Weights of a small GPT-style language model, trained from scratch on English Wikipedia: width 704, 18516 steps.
MLP neurons of a small language model. Each row is named by its layer, matrix (gate and up: input weights) and neuron, and shows model dimensions 80-175. Each number is 128 + 24 x the weight over its row's rms, rounded and kept within 0 to 255. Numbers have three digits each. A neuron's up and down rows have the sign that makes its largest values positive.
A block is one neuron, or neurons of one layer that tend to fire together. After each block is what it responds to, as a language model described it from the Wikipedia text at the highest values.

L4.gate416:160107138113082138098137176108119113115147089135090117154125148162141140098129110147131160131127129107146135111165089180155111128122126136129190154110119133147150128136146097124121118091119159136143172111145114123136148090060079181137100116136137127102137162111099139178162125134102134154
L4.up416:156141150134097120158085084083130165131127102115107145119133148156114130112161103151120155139140133146125152071133070080151167125094097084154154156146124105122112145110111116139119137157142129125163183124152087112164104066085100105129097114162112112127161130127125184159095115131148097108
Description: Conjunctions, commas or hyphens right after an adjective or verb that join a second modifier, such as continuous and global, pleasant but, six-story; also suffixes like -ly in randomly.

L3.gate22:069119103152114111121144163148104074101122147141096148094169137123117094124153153131082133119128133144131144106122134119137170138107097151164100150153106098102152122105158102134153130086136167089123174096140127126107135133106140142144166111139156136106149109148137113107113172113117110145
L3.up22:125075150127139106136125162168145111145117116110135088106069113123162132133148095145116139153113105181115147131153167151140143148106112146112116095136153137106134125102148137114112128135116090072130118152163151120184109138139113108106159130143147127090142107080100127100130088125144172134
L3.gate451:110152064108135114110174137172104126120117125115139114109126136170125095142103113149120171133125120157150113146118129095107142132096114140154095114131128170142106126089139127113184147123097125126085107127135090112149157123138079116162153127135183132144082118148143088106105129124137127122
L3.up451:132134142120114108108139128147125127112110145127111120116136136174146118103129116103153117130169144145134153180147118087134142130093121116128107139129135113121114123112139152090131100157128179090122119114125118103117170144141149133108130163140108176142117164151126104146124118119173118104
L3.gate654:115143145154132139131154137130079123131131142115084118107094124140115146122132121092170152093160116094168086128150139165168122104097097123145085129159184150145148115085129154132167151175131113135125123143109121083097167119145121177119136155144151105158120175123118079139136112129134092111
L3.up654:098141117123170157141144103139133116110158138115141154127135129154117105122138147127082123111124078163132122172111133144132139127110125155130067139137158132132089161102133123102142143110134120151154149123074114120128122159119167117111112155090147111126143101146126137137118125110063121153
L3.gate997:116149147096116123142134088118086142124125143149112126091140135132094117144113207169167133117151140105094100161094096143140164178091147119126141161161140212119111152138103114124120112113138108128146131109084109146139142117139136141123170144135154173153135134126172134140149080133109162151
L3.up997:107116082144129099143115105143149139146110114127140094141189136103116099120101154176123142132133130127090145116119114156152160129139138084118097151119105136139142158121113137163149109117139088094158172117096117143136171104124101141153082122120139150135122122119080086146131117086140129141
Description: The word that (also to, of, if) opening a clause after verbs or nouns of knowing, learning, saying or believing, as in learns that, rumours that.

L5.gate166:093172081109105090101136120152125109151124119162111119128149178176090123116137155128108132151169088093097177132102089163137148169103125131136137140109110141133119112148154135131128115171144141127109143110154101168126176171118122148109161122122159082088131143084140092141138110149139112149
L5.up166:098101134143104069120123116137148089133196121159151129154132139127119115158166032122123151141134090114138099165141139159102171142171134157118105152138101142142152124159105150086153106120139103109143142157163151117152132145152131142089159179165142120125143126134125116172165141157141123176
L5.gate632:119166126128153137092138116102150111159131111117117125147123180141130100097085167093108112134121141111129145119148149148149115107125119119141120126098122115140143115136123107137132133122137148088139124133119092151104123099126111116152104129142177163103109156147142153170099121126139145132
L5.up632:120165114109149104078143109131123141122141097101135116139087137113091087147070181124129096111165111087130119101093139145149136152131086146138106152060142151160125098093128141109144107180126124101076110126095135140136158160102105128126118105146131137121085160130119175121144105148149111140
L5.gate646:143133145115137127114143130151173109114092130122136158129150153144118074135163131140121120136157179161095104073125150133131111064135115109146119124128103144147115088144098123165147137139101126106131140101204130090189108104131093137108153087133166115139103141136081138127139149129150123151
L5.up646:089140124123135102135134141142170127102134093125156119130117116140126129107171136145140153147120129117138112147122109160130157133147132130144147122147167106096124130098083188107117147113146176115097155087107118118140103105130134147153123158167131144142135178131135111121082155104088135129
L5.gate791:120154142116101081142143142136173106134164137093126140156099124184132136151124167109124127088123115120107103131109112115145093087150115123148090144157104120121099142111101121125089126103104122106141109136143132131144129155127126125115112152142160145115144088094138070167140137092130118149
L5.up791:125129142102093141119093153123138158096128111128160088120129093092120108130113160116163141134146106108084130149120086151114162116096109092158142104130103103135138078104164146116163079105153134126159153141142115077103141174126155078111112123150152093152082143124139103122155140127134103075
L5.gate932:138133162109186119130149137127086097112142171160130130124122097139152117135198158102144145153151123203150126171112162143146106112117110141124134157114105086144175116123108145163180152179153088113125116125146123118139144116096111145133076114133090151179131107107161126117109133126128146118
L5.up932:070147163136137147152101153178154162163120118112117127120104129135149125124113134118149085144140148128155155146092149104142175134124124110115131127145133108129142159142117173109146108118053126141126073170137132081115113157134134148123161180133160122137091172138116123130144112150087159156
L5.gate1207:117119171152144109115093168157130151112137088098148124141113121154140148144171119098116137154174131137111143132168134142103097119127118146120138101122138158107122136156122081112153133092109113134142118174114149161125133118138137141150107094129076143122104145106102131149146131158161161134
L5.up1207:167154104121154100121099159097127131120147169099119131110187165122164104128133165118120158120110134107081136164134134098148151100120101137143062157145097131113142150131168078126133121107137136071124124160094123127100067135138105077115124122130146113096136163144126131100130117098092159135
L5.gate1233:128121097154153112119135113114143165165106158082133147105114109151095101141151125140098129098149169184143152123122140098140102091153157132144118134151147128106113141091108133111123084162102099158124139124127100137082113087150127129071105110139130074149078119143159112132062095114147121135
L5.up1233:118084174134100139147134098107128149127189151128129145143094127139129161144153139137124147110149148172150175156116146162140129126186126094121122147121139119126142121113128101112109129120160107115160151124115115131085157069169174134117116081152122100137076111136124119147107161108121133095
L5.gate1243:123143099163110133119107152137105119153146146161104113110176146150174126135143164152126148078134152120131126132173125134106091104125094094104135172141123154141120148097116131120139116110059168115147122136108084110107117132127134138130137165118150124161103156133143086119112125131094121124
L5.up1243:141126110107136134129146122095108118142123167117136076154158146160172131058093160098124154118103135145151119139158103120133174142109127082158137145122179161170086146163113118076134127149104101091110131128146114077139109149123119118118135143138131135151119103116123120143120078130144133177
L5.gate1289:138107125180132138105125112161115121114113125102180156146131139147136096130148126125131160103126146162084160151149140172104115158171102122132101140134134090140118106113135131132144132144141078123153103068124129135146130132107112143102109093125163115198153131124149105148103127104146137122
L5.up1289:127132170145112124109106110171116118164123161140146132133093138132160106150156135133115137108130115145144130113123144149132117158162108119152123155161157110157125096096137133139116139128130151130111116128141146116130144141153153119088102124158167126160094122132131113123112136124150155109
L5.gate1310:110114121158119110085141117132125114085136139138142101124109132140109074131117150132128131145103125071125159136183133109119108177104118150120116091113109114123147145124101142146140101134120149078125139106154163114112097151142125088147125165123173107134099099107156109113115134180137140104
L5.up1310:132143129168089140115111153188141147111136077125141139139118136118088082138093081166115085140086141131084114149123128142131133188143117121134116134136123098120120141104143144121105150124134089174154155080154109117139146142176162164140125130160128139116163143171115115133088153105117130105
L5.gate1355:127111111124125110103168155141166074140134151145136109107104139138125145137120139126134130136145158090123141176101128166157130109143111130159153165123125146141114153137102099105142142102173096080105115087109126107104113131113151095086099122157133139140124115130117154111107130143155170152
L5.up1355:127136121129153165157075102136116155103137094140167130138129169170137134105133144071138084179139112096125089119130095119147105112156136112105111165176143153106140139142153124124146116139186175136148113117106102082110085162096122126131134093134145131106117159141108097146136131154139128129
L5.gate1487:141150123105109089100135152168152109149097133167158068140153135151150102122119131098139112153174118152118141157113118129104116130136122105118079094095139156140091092142100135132119113147130072164148091103152118100134161124105088116141152140137118148119148149146103150156114132150119136126
L5.up1487:154111132096141119162125144115081148096122105141179119155141119120165124167143155093110092148128116127131137154147112134146121143118069126106140085166141134147102086107126143133128107131077109096155113165137121125081108165136125137129153113159151136106103146113122130115154114110142162145
L5.gate1499:100106099146130144116098129171135132150113118139153164119125115165116144167110159134108137118154113129095100126160161153144100136170126167127145120119146100130147151133150119150166146107114115106094140117155136146122106057130119109126091163112109072158150107085107130126133111159151122157
L5.up1499:108123135112114155161141085139087149111167120119179157151144102140169105111149165133145141089152141118131094176152143147185112128109119135124144149113107089127183120106099072123145085096119112143156139134124115129151157128152104107137134100161165122149094100099103121085127132146189161154
L5.gate1811:122142114148147076119101152143111124154132144149151069160108132118088112108130117117118104111133132115123095188146154146135159156131098115130138089122090125146112129135159143146160145110124164145136154109161106153084117139153131117080100130165136110100166130163124123144160163106118123132
L5.up1811:122082111115169132148133159131154143135092092153135125109085174124134091185144106146103106085165145092111131114155147154142172133126147147139137082118124124088140127151099107179127089142098159132118134094098126132136120162106147152131160152095143122111100165139116123117146141139121140115
L5.gate1835:097097138138150102126119134130140141077099088137150146155115139107153109147110072111120148184118116112108138143158169158109094126107101114147137103151122164159134113158095157143147142091146099148159156133158142102114096134131096129124095120159145133119093116167123134133108097126126117149
L5.up1835:064100053144131101159112158139107134105162110138134129162102105138164101183107122093101118152138112123088113160137125175078119124090105122112116087168142152112140071099097107133138140083154106152116129113088141134130130162141106140109088181112183170121102169127097124134132167145132130138
L5.gate1842:095114133114115092118143107113137116138103140097139108140118160100161113131165131150141108154149158128093107143161142164150150130135128095095133084149081140110141153173100114153101091110125126119123107125167148160129157108136165168144131146093148119129102139106118118127091117159140159148
L5.up1842:135126117177100107141115103155146145141120102120149140125128169145115117139102145162154056121119138144123138112139082135096106171129128111121118141095145122171158098127123170097126166133094125131070129155103128154111150149162122158136119167125119117129104149172154164119071143139129101107
Description: Passive or reporting verbs that assign a role, status or blame, often after was, e.g. declared, accused, appointed, named; also causing/blaming and some proper-name pieces.

L3.gate191:164161126151123161132123137109177172143114136160143166127096150111151142158129156149150147124097107123144127126126117114139111111149129134119160140140129115104117144161161136094101135150135116142131135144115135154167114097103148097116146116156110098109103147120094170141118131145089131139
L3.up191:121153127151150152083084138106111135146087108157132156133132068049129081148110096122121107134127092154112134111127103119118092132148113122121124153126133145145114116099128114131121097149160088090147153161102127134138145139076142103143142114126115114158147114147139135117111112099131123173
L3.gate279:140109119115132120116098151131140126137143149136122112139125099142122085154138097154130155121139149165140130131106071121154136116142146138147117140097145112164157103144105129123127116162115136130138111126062150140081164115131115127161147120084133170139113121123116176126123153094127180168
L3.up279:093115118088102083111114136132136074126127121132147150129141121083111149107188114137120103116132114089110100121154114138099174139072095128089099094127107156151134121136115108155093172175134092113154105134147141120115170061127129143106136133162130081124137175196133148143149156137140172114
L3.gate309:102099132124130120131112113132142088141106115089150102109109165114117088110155119145082132120145139143119124108105115163104109111107121109161118113133125116124111154109086108126152115140110062073114103130119105137146131161142152138077108141099143130138089156158125127186142176110139184155
L3.up309:139174151164145129125155130105108155126132123146178117125152122118149144093098078140168134105085110129077114131114132090126150104133160094139175083119157134114147097188089150142141154150126129107145146151148153105133108084137114168111132134141104146126126128133129142112136133162095086148
L3.gate1676:163141114092125126122137171120125120152209116170120135110135130118117140144182095166125137125101142135115147141129093173104107147108107117125131142131117110116107121159171105087143109086142099149128102108131185164112093125165115146143156113157153146191112092145116127156141146106155128115
L3.up1676:149120150117167140112107142121111106068122149099142095122130132155133096048145176120146144134104158140104095154122106113129120096172123112158158143108129145123083138162142195133138130139153131122103120129159163139124132127188124156123079151150123156132118131100078081153130141108156121109
Description: The word of, plus other connectors such as in, de or on, inside multiword proper names of institutions and places, especially University of, Museum of, Province of, Tour de; also Court and Votes.

L5.gate200:105129129104151107132115102143139170130118106109109091134162093155115115136121079144143130146113123162150123099083125131155110128187150111129107162171130108136139128098123093127133065147134141173143104159135149116116124122121118124108162143156184116114114093148063145167130151137081118106
L5.up200:119096122085137096113104121082104139068118117133135159124115162109103146134154118161130176144143120120135149144112107174103120131165138169139126095123116136099131183137078113144096137096103146159143130120120140120157127154134109103105102080157132107151085059111107118160128161137160133143
L5.gate238:189081166063125166124127151130114135170120146118141135153148135107169154122184109160126117132122120158145127124133152150130116146142105152141093144158125151114099144120108140119115163143097133160138148116151168124151157150114124144135145123150160133104142115154074089131122127065107116140
L5.up238:145094147119129101205116099151125123163133122142170123099137103122131101120135111144143139157127161132140104124112131135136163126110149138128156115149129173125115144160145163109141144144123114154157141091106137119114133122082168087086166169107079113096142137116134118114155105151162118126
L5.gate513:140087123162107071156112121148103141091131143110157139180189140122138115155152123145100158120119091133154107157138130145136100117144117144101158112133111173101085132139116155098184118129136117170125115083142124185096112142109160180121184149122164164161157155157111116124150148141150160149
L5.up513:111086103159166144158126082125151154084137127129136126131091146125153187152156141149168143104059149103191141158124102154110085155110162125138115150087149125163134117131130116141080155154173099152094132123129095128124114136122128138116133116086131135165111159079107161148108154107113151139
L5.gate600:175114107142145115171112113143137106154157163102175150131154117138136120119124079131151115155147118189179133128146157152143123147174120111144125149140124139104151099116125098116104128171118117138141139115160121107143104146093116134113096168116122124160120143143057130146144122115146117156
L5.up600:180122152119137126132152071151140122119107145095112139122092132164131109131108160098166121095128130116112158098136110120110108088153129087177119076117119130171135115075108117135133144146106144121125120127157136145164116119130115084090159089113150103092107111111094134130150123146140195108
L5.gate602:137122127140127115118144111201109178110115126117126129178122134090153095141122167128144136146118129099108176156160138141116161127093108115154126088130119112160179107168139132131154127147125110130113107115148146133127158142119122157119116130102143126134103127159088095121094162140159126110
L5.up602:135124103141114110155166121112134124132110106125140124126142155158148147136126143130117109119119101130134131112157147099074115122093092139071111136114092182114156165122128150158119098101090120110120101124122121138155106123122177148100133115148152130127141145172163116123098137104126102122
L5.gate681:076114117142115123148127190124117151123105119121125121146123135144144130107168131108105136148138158118143121158153088130172114151114150129135125099147145127136138105153146139160137124136130145144167124125139152136102142108093118141138145147113132102179076119132149173150134125105129098161
L5.up681:166119146153172121164096133132095142165133164113141139131072119146105127117175142165097146114120162152204135100113099118143117140110114110107127119140106139131135144098156135106095058127105154138095084155115179103091081118111099108129124135101103132129106151125111100134103140112122195108
L5.gate693:127159165156107144166105135092140123128111131135088139129161164167126164134161138155146140114160155166119105079134113151163119144125151098143114108163111102128154103149140153077093165111144150135140122153148121156130122120177114147146167159128134119156128165129105120133182066117139161106
L5.up693:129094125116136107166152110108176122148105110122113093130113122075100113107114160133126119172147127145151147115138109151154123109111172097103087082115157117109076150131140142178155182123121133094089129113108152070125150084107119079109128147123133080121119143140100149137133159139146139120
L5.gate889:127128167113155136096093147128124113136077078141135118132170146131149063129148154160146095108195130130146122148132134107149113146093109116132166120112155151143124121130124158124152101121100134140139107106090152094148123133095091145086127151109133127147098186154105149156109135120140123170
L5.up889:075139141122156164144092110115112143106136142122121108144149101126133079130100103115134110059134154151137146115090090097116109142111139120132112149099109172152125098115126133092171124137100139143119144114090135109105150128157112133107140134143137099127137119150134139144105113148128076168
L5.gate982:090117147130130080151133122089146162123122140161138134143130104146110090095134123115099136108151168100114108146132149123122160191143143116136099079169130086139143125122160145145085083155147109157098121167140165120109110145139131118105132105132107124144129143119108169157133111093148098149
L5.up982:100123125087128074112142133112176118120176152136096106106188102104130068133133093115062156114161110115140125143100168144129133104171092133124105110141130050119129132161122122111132118148158141105111160133111149119124078158138141159104086116114113107137121137119131129099122135095158152133
L5.gate1010:116145152135154118112136121104112133100151138116141146152143124142155089084166151129088125116084139151112137140172161092135147175145109150115141114104105143150132118139139113128130111158132173172146119115101169114101110151122083141114137127166143094127097134118118148073181131084139150125
L5.up1010:169123154151150132191121135142155121097109110140123133146085142177124175139124120155114180139123128140155180162164143094112115128188157141126092106140146179103149120123129108117128172117153116147125106119102172105112133164106119117103090129128165102138144103118106111103132152133116148146
L5.gate1199:158160147130133139151149127176072156112142133170165144129134186108118154065123140100135085110133134114130103085147132129123125104140119116155132159171167156124154145134153080143087139104113158094124085145116140117172100089131111129135136106137110133163131193101157153150118131125126172098
L5.up1199:131131154121148147146159092139128151090095130144143176151119151134121137183097138166099114102122154184120178118127097098104138122110098163157112177137145135112163133081131122102134129123111070121133117087105155115157099100105121140189132111103120162141118119112108169104148123107121177110
L5.gate1427:122125176064165142088147152133133132140075083130110138160105169142164113141149086138125145154097113190134154129190097151119135157127160131135146119110142161168120159119140103074125108104135105139121140121102133118131147125128101102120125126144154178167135096114097154133111170119196149153
L5.up1427:105132097169102162116177154086151095133166141148119080130136123128113113168130138111109139131134089096094123150095130145100119120129111083166120105086095132140161183115128100143185148115158167144135103113180121112106144102111170167127078126126146158163134233098107110147124148132098074116
L5.gate1537:108130159173120096093126150108115131153090115132123139183160139102135114140150139142166139107106073122129107147132125161102107090086137131173141105136119117161136105098130119113096154112167173149138140143099103057180194120137110104128099164094137142125096142148130136129149140137169125136
L5.up1537:112141146140111100124106145119144106101158149132097138164103140125106170144132086125120134142115115134130163085130103150072139105134143070123109105144061119117123150143132114133122132119100101087124138148122104155128106122122126108092113123090153106101127155127152120101138119184115127104
L5.gate1653:123119104195106126131147110072126119122117105147126094130156118132128108131165125131134144121115126097126150116152173155177142139120155140140086138144120145170119092130070091147101134152135105111162121123138104085124136126120117127148140114144086123136156136166163106165131097101135168096
L5.up1653:138087151119155114151147133109157168157126108147142146130111155105113126196147115165113161134193171166108145111113141118151123109162104138122124122143177150117129128173193118117117110134085119147186115126137123126147105119161106091074097135099098126082070136151106132132135168119159120166
L5.gate1714:191115165090126141110154165143103150140099094151128140190123119096103104131168114106116120100136111139158173103133128130117113110118111167162101100106068132131155088087114102114172139145130104113143128109146134116102150157075135106144147153172150104123147096137130135125143128110150110146
L5.up1714:120147086111132054151152143132136133131113131141113137123161153111091151114142142153180126123114138102183101162153136141133133106137117138111116071179101104144148143068158136113114098125114173143107193113113136096147098121148123104067126118171145115094136158134128135146129093144140125115
L5.gate1777:129134150149109132116112109098132134095137139151101151141115123127146118161115154129159130126108119134131150143127091145123040114157131119152166159116104153116097117175112089122106072143133085122176120123120120137127122117117098075143151162135168113113153098136125121122144132137152089137
L5.up1777:089105146150194114153123127098055124123104124125095151122135101163136118158141162133130132127108129139116149097132124137142142145126151135144128119113114117125132082099173125115139094146143117134118110134162123131128176102160128115148138099120077158132133086119137168089158076139159147114
Description: The word of or for right after an institution noun inside proper names, e.g. College of, School of, Institute for; weaker on table/infobox labels like kg, votes.

L5.gate26:086117145137164143135111170154135145134130104133114098159122131139119103143104118186131137152131078123170106105166098110142103118153143125106135143130158138146135077114113148119181102150136127138144127102097178170146147124135126129125160155134107117140107132150129134103122136133113119148
L5.up26:096136119096143099105145081167084102140153148114146094102124158129145085136145150140128105171124106116106110160125129112193183128183162136110145114130092141128158099133102096127152134139114143131136158172099107099110129120169107098130151104121155145119106151119112106138110125107118159153
L5.gate40:123076149112160115139096090121140119107163172105118134119142161133127128122117121116123113138090089136139106098086121129129102151075150145125138159129099120114141165163139119155127131126103168112164183136130139128055122129099129140116152147178132153081143091160131104142096108115120126104
L5.up40:123157084135240099179126149108133114113104161129174139155088129133061126095090124139103152135144124159084106125133137159080117092080140154144149179077127159086123098124173108116165122157136104128115134190154129113095114123087127131114121158142107103103149146108110118097125143159136126111
L5.gate208:139082127152126143144120118104166085109139112130104111129166113147150138157134078128169134103137125112133122108179118164128125121120133110131136168124123116111142111132156131115145142149105113123112123144153085128084139104112115160141135127136113136082096102159154156140088118163134126110
L5.up208:167113146170071099141100175112120117140177130165136125145092152190115122153106139079111104114146157119138153133132103119163156124126112119167151165141154118158127165155139199131110166101121136151143141108117181117095117102117142139159155137113131092129180113139153134097092122131101140136
L5.gate257:100110123119162153130116139166167102112188144109113102159127120147143106166090136104113130138128132109123133108153160139204142092148146116156122138097154168135137117085149157115194138151121125106159126109119152108106155181111106135122117130112162106152125188113099120129108155106120144197
L5.up257:140120092095138169135143130153141062118166161131143154146128154170103139134121144166157139135145091121101101159176142172090144131122141136128112116120136151124113130128118112079121153090091127107157103088086126163127137132146159157161122129127103128152131149102169076107073097123102132091
L5.gate462:204116129150133106159111125118129114125119128134131099151124098156113110125153092085145133140142140134133162157113110149152142128166090125118141101145144114113114150129113116102102097126136161133121130124143126113149171067059083099117131122127119116085150123129130139118135120127148123090
L5.up462:124116141118145100134130084112144121102155158090148101132094120107137083130129076115103140115155156148139126131128115113129114149153132124124117153135137064135120139111132120089090123111074112108114128184132130098152106081126129128162105090152113150141156094120121132061103119139128095155
L5.gate588:152097175170158110191099087125162130143134134121100105133135154165151105113133143118126157128133105171158153141167104147140123115110159144162111144121099110148104124129105158130147117151140147118157165157133093139121092119102084120100111162181088107143103126087066140146067123141124119123
L5.up588:108086139102130103168090153160145093147147114151123094091112117135119082152134115144136111132184098121137137140109113141130097128170143190123147135120121113152112115102120153143133118178154176125110135152122189169126122154094125107132157129124098116146055153106086136105115124162100136190
L5.gate621:097153155117147134089113128126156120131127142140117125123107113089138135157150148119147138115104123147148115093131096124138105112133105113120107104099134147164129146158133126101166161069084087135125123151164129138124146139108124094086047188153115132157128137099148165102109111185140138162
L5.up621:129076134095060120157126096174195100099160150098158154140135084112141087162124134114082117092131162144125103098115124179133112136146118133094109089179116128112112123127117150105118145141110106164134081126131111126078074127156113141105152126133149091110162099111148100118077140174118170097
L5.gate714:129088174127134159137105140137163130155124137145114127127110090132132139122094149124123126157084063147134129144121128119139117105130154112137122105142128128149137170177127142128151136143153147162144142134086114133057093113080165091125110106149152118144150157118138126110133146161119122111
L5.up714:149134134119122094129149194116165198110063124148113137071110103142156158113136105161113105154082104156154113138138135117098098134127127090118151093143115100129142171103139130138138100119116162094118136114108147129153108111140154141103125168112126156162162159130125082109142103150139112106
L5.gate967:082112134170140116130135132135106132134123162096134114124106104107139152129166154141122116123152130112122139142098113151113140106162153120115115129084087156135101136113133143134104104093145063089132101138109123156148151108089122137136154108165131143094108166118095122108105096137098126151
L5.up967:130099113114127128148136120159085170122161111163107111110126160094126110153094142130129147160109142103096141101138118122094112149188139073122137148131166148106117119146133153128142122079150104154136133122156153120145125157145150094118097149151118107138144085157149128090125108176126087087
L5.gate1194:122167125143137120120095126105135166166146091128136159143111147123086096105097121103098186142125125142145142082125104160121100123126165161144143132115141107117117129145209094174112090127094146111163107163100120121138129099097140121134137151164137155148136121128123135147097149129097110124
L5.up1194:127130104122118146073156109126092105104174113136066123072170137193133111157112110137147134172126086140150119118143106103121130131107117125085081163131111149123121129093080124142128135160146121164139147119125120082110152142103101121112147128124129151118107114113131122122097092121121127128
L5.gate1404:101133179131110117108100143145165131128065099144144121114132129129121090099099113132116114140199108095129117153121122121150143183167141137099170128128121128141113156082113143133151132103126145093143095151131115099154122108111139164101096151102081127151098108125108113137092106157136138128
L5.up1404:115082145121096123099090114125129157106130172143171156115092105106139101122117129181133122136168127117144140141094098138150140119127164156103132162151184107162171152168164155097164145128138151097169159089114089142170128135100121121092136114085127175125121078107124139133117130172112108140
L5.gate1439:134091142136150122138126106161149138122085120126137092127130158137152104097118109128156097093137082129134115113127135134102132147103140120132114090180133121132152092123150147157144106097148110082107137076094151114123070145123116124098108131155104112121132119152106127094089067133086145099
L5.up1439:141119135137144085133136100141129101088145151085197121087123191123137068097125159138196089123149072119119106141135143084097157127169099145125129143145135121081156151114133135103140113119138137161126082148108134186133123128128128130121128090130191136095125112204109155121106146157155140170
L5.gate1463:101103125175156112135131104163142122134154137140204108134103131092094136150101095151149151176121111101119145147129140145052118106097110113133126166164129121129149102117104166162146132164100142126120152175146142147146099130143134128109104163118131149159134102154105119125128079127132086135
L5.up1463:109110140072123103127086149103131140150119122144106145164144154199130100103139107103125147123098093154102118081159118121128057168120127104111157116142109131164167098117097148172071111100101115124129122132114144092102090128163078117095120124083146103115144149148097151114090130111151165106
L5.gate1556:125123136119175131136135138101108113114110131138141129133077142144149065073119106144129123132080121099119094161148100142105159124132126165154086117096131144117158104130174125148092139130142147170151096114152130117140130139118114108093115121123145162142184197093117124119030112093143152123
L5.up1556:123095088081127107165136159131095132155089106143118190105114105139115102108113155115090183119125107092162109124161134151129135127140171119123107106118110162157141116106107170115125160128147166133084132105112099161111148168115127135136141123133095075094154188137121123145048083132129139131
L5.gate1632:135134173170164101129112144111133098107131093125145080119102142200157131102153146146151125142125086129162142114124114131102111144185081172116178111109128133175143113144115125115134120070109103128106095148166112106141145142096150152117106135187097141122136123143112107108105113139097119158
L5.up1632:129132176150127149120119086156130178122147119128156112100091128155146129135153118098159162112105111126140103150129103109142120142156129097111159090125145146150150131139107160074152101150111125122092145153123115098103146102101138089091126149093144111161099133107148104159107132159136135126
L5.gate1712:103106146187140138127153175109139132115145133132096157127116125144163090166158165124098105100129125137121139132151127153148125147149170092117110161128124095113128108123127155125141116127129146128147094137162138115119108078165083102113120133137108118091094139123166138134102142089120161133
L5.up1712:108122154150151141136109121111144103136146161144139167165163162166130132118138103158129108136137070135143132155121150129126173096118109131155142121116137093124094136097103126120176142108173130118139131120110113081147141118146094143098115093137140127137160072159163113140091125150126110140
Description: Word-piece fragments inside longer words, mainly the adverb ending -ly (randomly, wrongly, gradually) and the prefixes re-/ex- (resignation, rescheduled, reworking).

L3.gate510:128108146138140084144133144135115139131128096161137114091147102132155106120089076115157118151122101102138165178139083146157156100104119052132125133130127117144151138143179127147098140133171147124112132105171136142108134107135120130174152130155152183171153125083156138131124094133090154164
L3.up510:164103113143132128131110112148136124134159123136126150156108121153138139152107122089108159164145126103144138121142122122126162145148110096174127127129143145130165112173157155172122134098184128112134124166144097136116125125125176125136116123201112150154144156070097120111102125119098101132
L3.gate558:139138086143135094128138121117140160134114139120155107130155129119101098109115104124154111144126168133104124121151175157147089151179171120138112124136114140118126115154142131143144139115142159097150136064107122153120113131086087079120098085137122128084147125113089152149139083151153143147
L3.up558:136123127145121102107161157081174121127118121135131118150114095124110133135142125104157110154114167139071152136165160128140138185101110137133133130138117146101123134121115164145152117143147147115108128094127143156145128146085087107146131124102135121105173144145126091089103098123137144134
L3.gate562:150145131137132160142155120160093145118134151139116127094130137130102077121077100154124105129133130093168127124141110162100094183172118113108097114147110133145127100132169154142145134135132121104128086126092154116114117133128128173105125135109160096133140144158136145105111163145141142122
L3.up562:160135143149113134143133118096120149128146129098160111124137129132144139138158131105136175166159120108097120136128085094122081118090116126143143112149090165180142097185132137145118168117117133123119110164157104145113130174143114160128085081121128141152134129127102156152072112149112115085
L3.gate1191:140121113129152116103129142135167086128160108160117108180096112148121155116130183079143170183108147082132106105118102151110131142149098123128115110162133128146165152131187147084099144198101154147143145163087092149109118088145097140132102122139186141112136138132135138156088125087071113101
L3.up1191:134126080133104145150093117156097155096152101131130097141100075139124087097112143110133121103145137127138097101107148172149131129145138109138113075130087125110176158150122143070167145127154168140121158109146114157162132139133079112075107133143116089150113121149106134170088095178155129175
Description: Adverbs and intensifiers that modify a following verb or adjective, such as gradually, largely, very, relatively, plus the -ly suffix.

L4.gate1647:110074138126146127138144126122151119090159110164187118160140137144141145136145117151097148099107158151079098126168112145125085087127114140152105132135101111171152135117130131099145114127086129107158117124162128121132164135135047141126055145152172114127089156096130143153112154095161117124
L4.up1647:114148077108111075119105170129112111125125077135115117132148146120105132129106098086087150108137120154165125116132138145086154118104175153126118065143107121114162120125130137110120100143100156077135140122147078168140136136163127162140122182099123121099114135104128125151120167104139114100
Description: Words that open reported speech or claims after a speaking or thinking verb, such as that, saying, claimed, in admitted that or calling it.

L4.gate1268:087119145125151135117141117126120122176119087121106110174113094105088130122110122128131129148185119113132160159152120131136159121150130081149138089140113161126146165126123142121120155150112154149110157141092123118098150151097094142089090115139145153161116145118093110123132130131163122124
L4.up1268:091124139103095134110127106140078155146184081117124157143180100121157105128163100156139104140119099117103089144141116134147096123079135118132166124126144094147152128120113138078120121130144113133144127139135144133130117084118150155123117157150149156137153150137139144128132161111161142146
Description: Prepositions joining an institution or award head noun to the rest of its proper name, such as Museum of, Committee on, Award for; also mid-name word pieces.